From a checkpoint of a small transformer trained on Wikipedia: MLP 1536 tanh GELU, biases.
MLP neurons of a small language model. Each row is named by its layer, matrix (up: input weights; down: output weights) and neuron, and shows model dimensions 64-159. Each number is 128 + 32 x the weight over its row's rms, rounded and kept within 0 to 255.
After each neuron's rows, "raises" lists the tokens whose logits its output raises most directly, leaving later layers aside.

L7.up115 [132  75 130 105 152 162 143 180  97 116 172 169 118 141  80 153 138 117  88 152 113 148 143 117  81 110 187 129 148 143 130  90 108 102  84 101  98 128 149  62 124 159 162 137 127 174 131 153 142 117 108 118 152 151 127  79 148 122 137 125 151  89 123 199 167  92 166 168  85  73 167 159 143 156 115 149 164 114 162 139  77 117 161 101  88 153 149 106 112 118 145 145 176 133 145  77]
L7.down115 [ 89  41 120 109 141 161 174 145  68 185 156 136 120 171 101 171  97 180 131 147 130 136 169  82 123  87 125 125 148 139  81  80  88 106 128 114 133 159 128  66  55 126  95 186 111 156 144 137 162 121  74  87 150 148 136 111 158 161 118 164 197  60 103 137 151 117 174 152 131  85 139 132 122 146  88 153 152 107 176 148 143 150 137 117  92 101 125  91 161 120 162 123 173 130 188 140]
raises: "ö", "ä", "ör", "ø", "å"

L6.up1154 [141 133 157 172  94 134 161 155 153  42 148  99 160 174  98 139 133 137  29 150 124 125 159 135 100 129 192 129 182 193  59 121 152 128 180 170 116 125 186 103  87  31 184 100 118 181 164 124 131 122 173 188 165 223 119  99 104 158  79 110 113 119 152 164  68 108 123 135 146  93 163  95 189 120 109 105 118 141 117 179 124 132 148 102  74 103 193 111 179 122 135 182 128 132 130 108]
L6.down1154 [161 154 118 173 144 110  78 142 122 157 204 163 153  68 119 174 110  99  76 122  74  95  90 135 109 175 147  94 120 180 140 116 102 110 146 151 113 149 126 105 151  76 127 171 157 160 161  92 179  88 161 113  60 134 103 157 121 139 112  55 125 104 151 103  41 130  75 135 124 149 111 169 122 160 188 156 121 140  94 156 112 107 170 168 126  55 168 115 151  80 205 196 105 130 158 145]
raises: " \"P", " \"D", " \"B", " \"E", " \"The"

L6.up339 [ 35 121 112 165 155 122 155 126 132 123 158  85 128 109 136 154  89 101 101 100  98  85 131 135  88 133 178 210 155 182 124 148 151 148 141 125 104 128  94 169 110 167  82 164 106 129 142 112 133 119 167 138 112  89 181 125 100 113  67 145 147 180 147 186 143 159  64 104 190 105  55  40  73 192 125 185 160 169 125 178 109 179  32 160 122 140 226 114 106  88 125 100 129 125 179  86]
L6.down339 [129  81 159 150 150 130  90 116 130 113 115  87  74 137 157 104  74 113 138 148 106 146 152 148  73 143 209  99 162 120  87 137 169 175 138  74 118 103 124 146 103 111 145 181 145 189 173 170 128  81 115 206 147 104 142 117  92 132 125 157 124 169 183 150 120 138 118 109 115 102 102 107  91 147 115 141  95 177 124  57 174 139  65 220 121 142 170 106 143  81 115 131  64 115 176  64]
raises: " age of ", " gradu", " high school", " University of", " at the University of"

L5.up963 [113 120 117  90 150 124 115 171 164  57  58 189 131  99 125 142 146 134 121 121 144  93  81 167 126 110 122 121 117  98  88 140 114 183 170  97 131 126  76 114 164 176 202 109 127 154 163 148 146 121 129 128  84 175  97 161 173 143 158 149 116 151 140 121 137 171 169 173 126 120  65 146 114  99 120 111  93 135 104  88  91 173  82  99 104 169 123 181  51 107 151 117 142 144 142 139]
L5.down963 [109  89 212 133 140 182 144 134  82 106  93 118 107  95 155 112  85 160 179 118 121 172  80 224 116 116 126 128 161 107 110  84 132 148 138 156 156 149 144 136  74  82 138 166 139  77  53 118 132 110 146  84 115 167 127 103 111 125 175 137 109 178 132 107 136  96 157 149 148 140 171 105 146 222 165 159 187 106  64 125 134 176 180  46 156 118 130 173 106 164 164 151  73 124 161 114]
raises: "bon", "etic", "ely", "ise", " rule"

L7.up1126 [103 129 148 166 130  78  56 116 198  85 137 136 131 160  90 124 158 124 127 143 116 118 151 139 137 137 123 131 122 158  61 196  99 140 142 241 127 152  97  87 107 103  85 125 169 106 152  78 114  99 100  81 106  88 133 140 164 119 186 101  87 134 163 204 131 139 107  96 128  73 154 136 210 150 138 155 111 131 120 186 134  94 109  81 114 143  77 124 140  96 112 122  99 143 156 137]
L7.down1126 [ 74 147 169 150 135 124 176 123 134  87 174 163 126 118 164  82 186 110 147 121  96 107 177 142 117 100 117 128 165 109 124 143 132 124  87 147 128  86 190 153 114 152 163  82  81 130 111  93 124  91  91 115 129 138 143 118 180  90 146  81  71  58 132 130 121 139 175 107 128 134 140 119 192 104 127  97 104 135 141 117 167 132 138 140 216 186 185 129 141 147 124 143 106 174 124 105]
raises: "ec", "erous", "ept", "esc", "ew"

L6.up1307 [ 99 155 131 119 155 150  74 132 149  88 194 143 117 140 148 137 140 131 131  98 151 183 102 159  69 147 184 143 193 129 141 126 145 144 174 146  61 160 109 121 122 122 124 176 176 143 119  72 162 134  28 131 154 124 187 130 102 123 128 178 178 218 160 113  76 147 124  79 100  93 135 129 110 100 192  77 123 206  73  93 124  90 160  62 140 146 127 114 117 170 115  77 118 107 126 153]
L6.down1307 [ 83 106 149 113  81 106 124 201  97 145 127 106 191  98 142 144 104  79 129 142 157 101  76 126 156 160 128 128  80 179 174  93 150  70 142 102 113 155  76 209 149 108 161 162 114 125 116  71  83 140 147  92 157 143 149 164  94 114 147  94 170 121 138 162 180 136 147 125 137 188  91 106 172 162 138  97  99 125 192 122 120  34 146  68 114 130 149 128 128 118 120  81 148 150 109  97]
raises: "s were", " had a", " was in", " was a", " had "

L7.up1475 [154  92 144 103  78 120 170 104 189 107 180 132 104 184  77 103 156 129  69 155 170 165 145 121 179 121 163 143 161 128 133 152 118 150 124 162 120  89  79 131  70 198  89 105 121 127 111 124 104 189 139 166 106 159 125 132  66 171 152 141 185  97 133 115 115 103 123 100 150 130 122 155  71 130  99 128 166 139 127 171 111 156 133  90 174 165  83 104 140  85 169 124 144 109 112 159]
L7.down1475 [ 88 132  56  81  74 119 161 152 184  96 141  80 140 128  69 142 144 123 119 115  83  91 139 125 133 106 149 112 179 166 124 140 179 127  99 197 161 109 113 145 138 152 103  85 172 147  89 134  71 167 167 138 147 196 149  97  80 111 161 170 135  95 107  95 133  98 113 104 136 124  96 117 118 139 136 115 152 176 107  84 131 142 127 102 145 124  78 106 133 118 137  47 117 141 152 125]
raises: ", and", "s, and", " etc.", ", or", ", and "

L6.up1002 [ 81 106  76 173  92 114 110 107 133  97 125 132  95 133 163 109 182 139 116  91 151 147  96 126 125 129 153 121  73 134 134 121 108 155 127 155 181 118 144 131 200 187 117 201 115 156 108 171 116 158 111 161 175  55 125 111 145 135  99 148 116 122 139 158 116 126 118 150 113 143 146 108 177 146 142 137  64 129  99 153  78 125 165 136 148 111 142 174 175 162 133 121 102 138  91 130]
L6.down1002 [115 106  86 124  98 155  95 103 113 129 119 156 105 111 167 112 125 177 162 129 152 170 131 154 142 117  97 100 153 137 132 100  96  99  97 212 132 156 113 162 152 144 138 144 126 180 168 130  87 178 101 111 165  61 172 135  86 108 121 121  83 168 115 131  97 133 133 109 152 177 123 135 141 107  95 126  69 180 118 153 115 171 100 144 100  80 116 156 184 104 153  75 106  31 121 132]
raises: "ethod", "ixed", "aking", "assachusetts", "aine"

L7.up1134 [ 67 159 185  64  92  83 175 104 164  60 150 120 110 126 124 124 130  69 129  89  77  81 101  77 115 123 104 148 150 155 118 134 172 111 156 106 126 102 151 108 121 102 173 126 140  52 116 157  83 109 110 123 145 150 142 164 102 199 103 141 110 137 102 109 119 132 139  97 113 115  87  74 167 171  94  88 118 138 173 101  75 155 165 178  47 177 138 114  98 131 159 125  77 113  88 121]
L7.down1134 [105 143 196 129 132 152 110  88 109 128 162 103 105  82 127 110 155 110 121 119  89 137 165  94 177 152  86 176 131 110 120  64 125 124 103  93 127 123  95 155 159 129 132 130 123 130 169 137 102  91 114  71 166 119  93 112 142 108 122 129 149  99 133 106 128 154 127 186 111  86 144 192 128 111  65 124  99 132 112  59  92 167 152 171  91 123 127 118 104 148 138 117 136  97 122 125]
raises: "ions", "ion.", "ions.", "room", "ion,"

L7.up1470 [126  86 165 147 118 110 143 133  66 129 145 101  92  92 130  85 179  30 132 195 123 113  89  95 148  95 178 143 141  70 122  91 123 116 123 147  88  93  90 110 163 106  78 108  98 100 153 115 115 141  62 175 145 169 135 124 173 130 121 127 129 100 128 114 108 104 151 191 146 121 118 104  94 174 109 189 115 127 170 169 186 143 140 106 147 124 138 123 141 103  93 173 122 130 145 123]
L7.down1470 [121 138 100 122  75  68  58 149  92 136  97 166 128 169 117 138 159  98 117 136 112 165 149 141 182 112 116 125 151  99 108 104 158 119  84 105  95 163 195  93 152 144 183 124 102 140 173  88  22  95 104 157 115 102 145 136 106  89 125 135  83 188 151  91 183  99  71 177 128 124 134 162 101 135 140  50  77 146 137 104 118 113 110  84 160 109  95  77 130 144 154 147  79  91  77 140]
raises: " is the", " is a", " is a ", " is an", ") is an American"

L7.up1140 [ 82 151  75 125 111 146 103 102 129 146 104  96 126 123 124 124 138 170 117 144 113 159 129 123 126 105  92 176 136 118  70 128 161 134 146  87  95  81  92 162  78  95 113 148  82  95 117  93  86 146 161 196 124 115 102 113 134 132 133 150 115 182  51  91 162  75 160 168 170 192 163 129 119 152 145 127 109 212 153 128 140 128 115 189 130 141 123 119  73  89 139 109 107 177 254 206]
L7.down1140 [115 114 131 166 171 137 137 132 122 143 144 168  87 122 105  74 101 154  89 113  90 144 161  95 153 121 151  81 149  63  81 125 134 148  89 129  77 109 112 166 115 113 134 142 105 114 139 124 122 133  77 147 158 122 162 122 138 163 161 154  73 159 110 139 150 186  93 181 145 149 130 155 136 106  66 121 102 176  61 133 155 112 105  87 136 127  94  78 139 132  96 105  78 214 118 143]
raises: "rd", "les", "ate", "st", "le"

L7.up738 [131 137 105 160 156 139 114 183 107 126 144 144 114 107 119 109 156 123 156 102 175 124 163  99  73 169 149 149  84 109 173 104 149  75  54 149  87  47 176 138 141 116 148  91 134  83 166 148 130  81 155 116 111 158 162 160 124  66 153 122 149 143 121 152 126  79 151  98 179 141 159 119 163 116 150 122 175 124  85  84 137  69 102  87 138 138 118  91  91 164 148 125 140 115 101 126]
L7.down738 [103 126  79 164 136  85 168 153  98 150 140 108 114 109 142  52 122 158 157  94  99 130 164 116 127 131 155 153 118 103 136 129 146 128  61 187 127 103 157 111 141  47 132 110 165 106 207 121 161  76 120 149 145 156 199 159 131  99 133 184 126 137 107 115 123 108 159 131 122 112 127 149 184  91 127  95 145 113 109 103 107  74  96  86 128 156  49 101 184  84 100  89 121  95 118 117]
raises: "shire", " England", "bourne", "xford", "iverpool"

L6.up272 [ 86 122 129 178 103 145 101 158 147 145 100 164 167 150 118 128 151 127  93 196 153 104 120 120  64 104 180 112 103 157 127 116 131 133  15 109  76 125 194  68 120 132 103 145 147 136 132 195 151 147 166 125 150  79 179  92  69 105 124 197 127 138 114 138 161  87 182  88 104 164 229 134 131  96 129 137 162  90 129  62 106 137  92 128  96 139 153 118 136  98 113 149 181 188 128 130]
L6.down272 [138 192 117 143  95  98  57  84  85 187 135 164 166 134 138 158 108 128 120 148 166 128 139  96 122 133 117 110  35  98 132 193 143 160 189 113 123  70  57 137  78 137 101 133 164 163 110 158 131  63 108 117 100  94 139  85 163 154 186 154 114 137 122 159 166 127 174 161 158 136 137  99  90 134  89  89  90 124  56 138 142 122  72 110 155 128  92 118 114 114 160 194 144 168 133 127]
raises: "hn", "e", "e |", "e ", "hen"

L7.up1149 [ 69 110 168 125 156 174 123 122 181  89 102 178 113 153 129 118  94 120 144 133 110 134 145 149 106 158  99 163 165 144 121 167 139 123 117 119 172 140 111  77 139 206 169 145 110 136 171 143  55 138 153  73 188 116 107 107  79 103 151 161 162 148 150 147 107 165 189  81 122 164 119 131 144  81 105 114 123 183 147 128 163 129 183 115 142 197 143 169 162 134 177 163 208 169 153 149]
L7.down1149 [ 97  97 188 118 146 126  69 168 118 163 102 155  61 123 135  92  97 144 162  57 171 159 184 122 165 162 108 114 116 147 105 120 117 136 139 101 165 165  83 154 119 147 134  92 131 146 151 150 137  94 161 144 114 143 112 113 190 116 103 174 116  92 111 129  88 166 142 136 121 122 128 172  91 106 140  83  91 145 143 126 151 158 116 107 107  74 143 110  97 112 135 148  97 129 134 143]
raises: "ics", "ic", "ics and", "ics.", "ics=="

L5.up412 [143 119 151 124 155 105 143 142 149  96 189  83 100 160 120 165 150 160  95  97 135  95 146  86 132 162 140 150  82  76 124 115 101 124 199  87 111 130 156  97 115 136 155 174 144 116  65 121 109  84 155 165 153 113  62 171 111  93 165 134 156 125 172 107 131 118 160  84 120 123 155  94 125 185 117 168 115 114  87 148 147 157  90 151  69 142 154 175 165  97 156 151 132 131  58 111]
L5.down412 [ 93 138  35 163 107 103 103 127 132 138 161  93 106 135 159 167  93 133 125 149 165 114 147 109 144 153 116 149 115 121 135 149  96 105 159 144 156 119 187 101 125 147 130 127 155 175 185 128 108 136 109 175 111 130 131 131 168 142  70  52 120 155  67  66 119 148 144 116 135 152 111 113  92 122 148 125 175  62 152 160 146  95  57 126  81 106 154 102 120 135 146  92 162 168 107 177]
raises: " of her", " of the", " of this", " of his", " of L"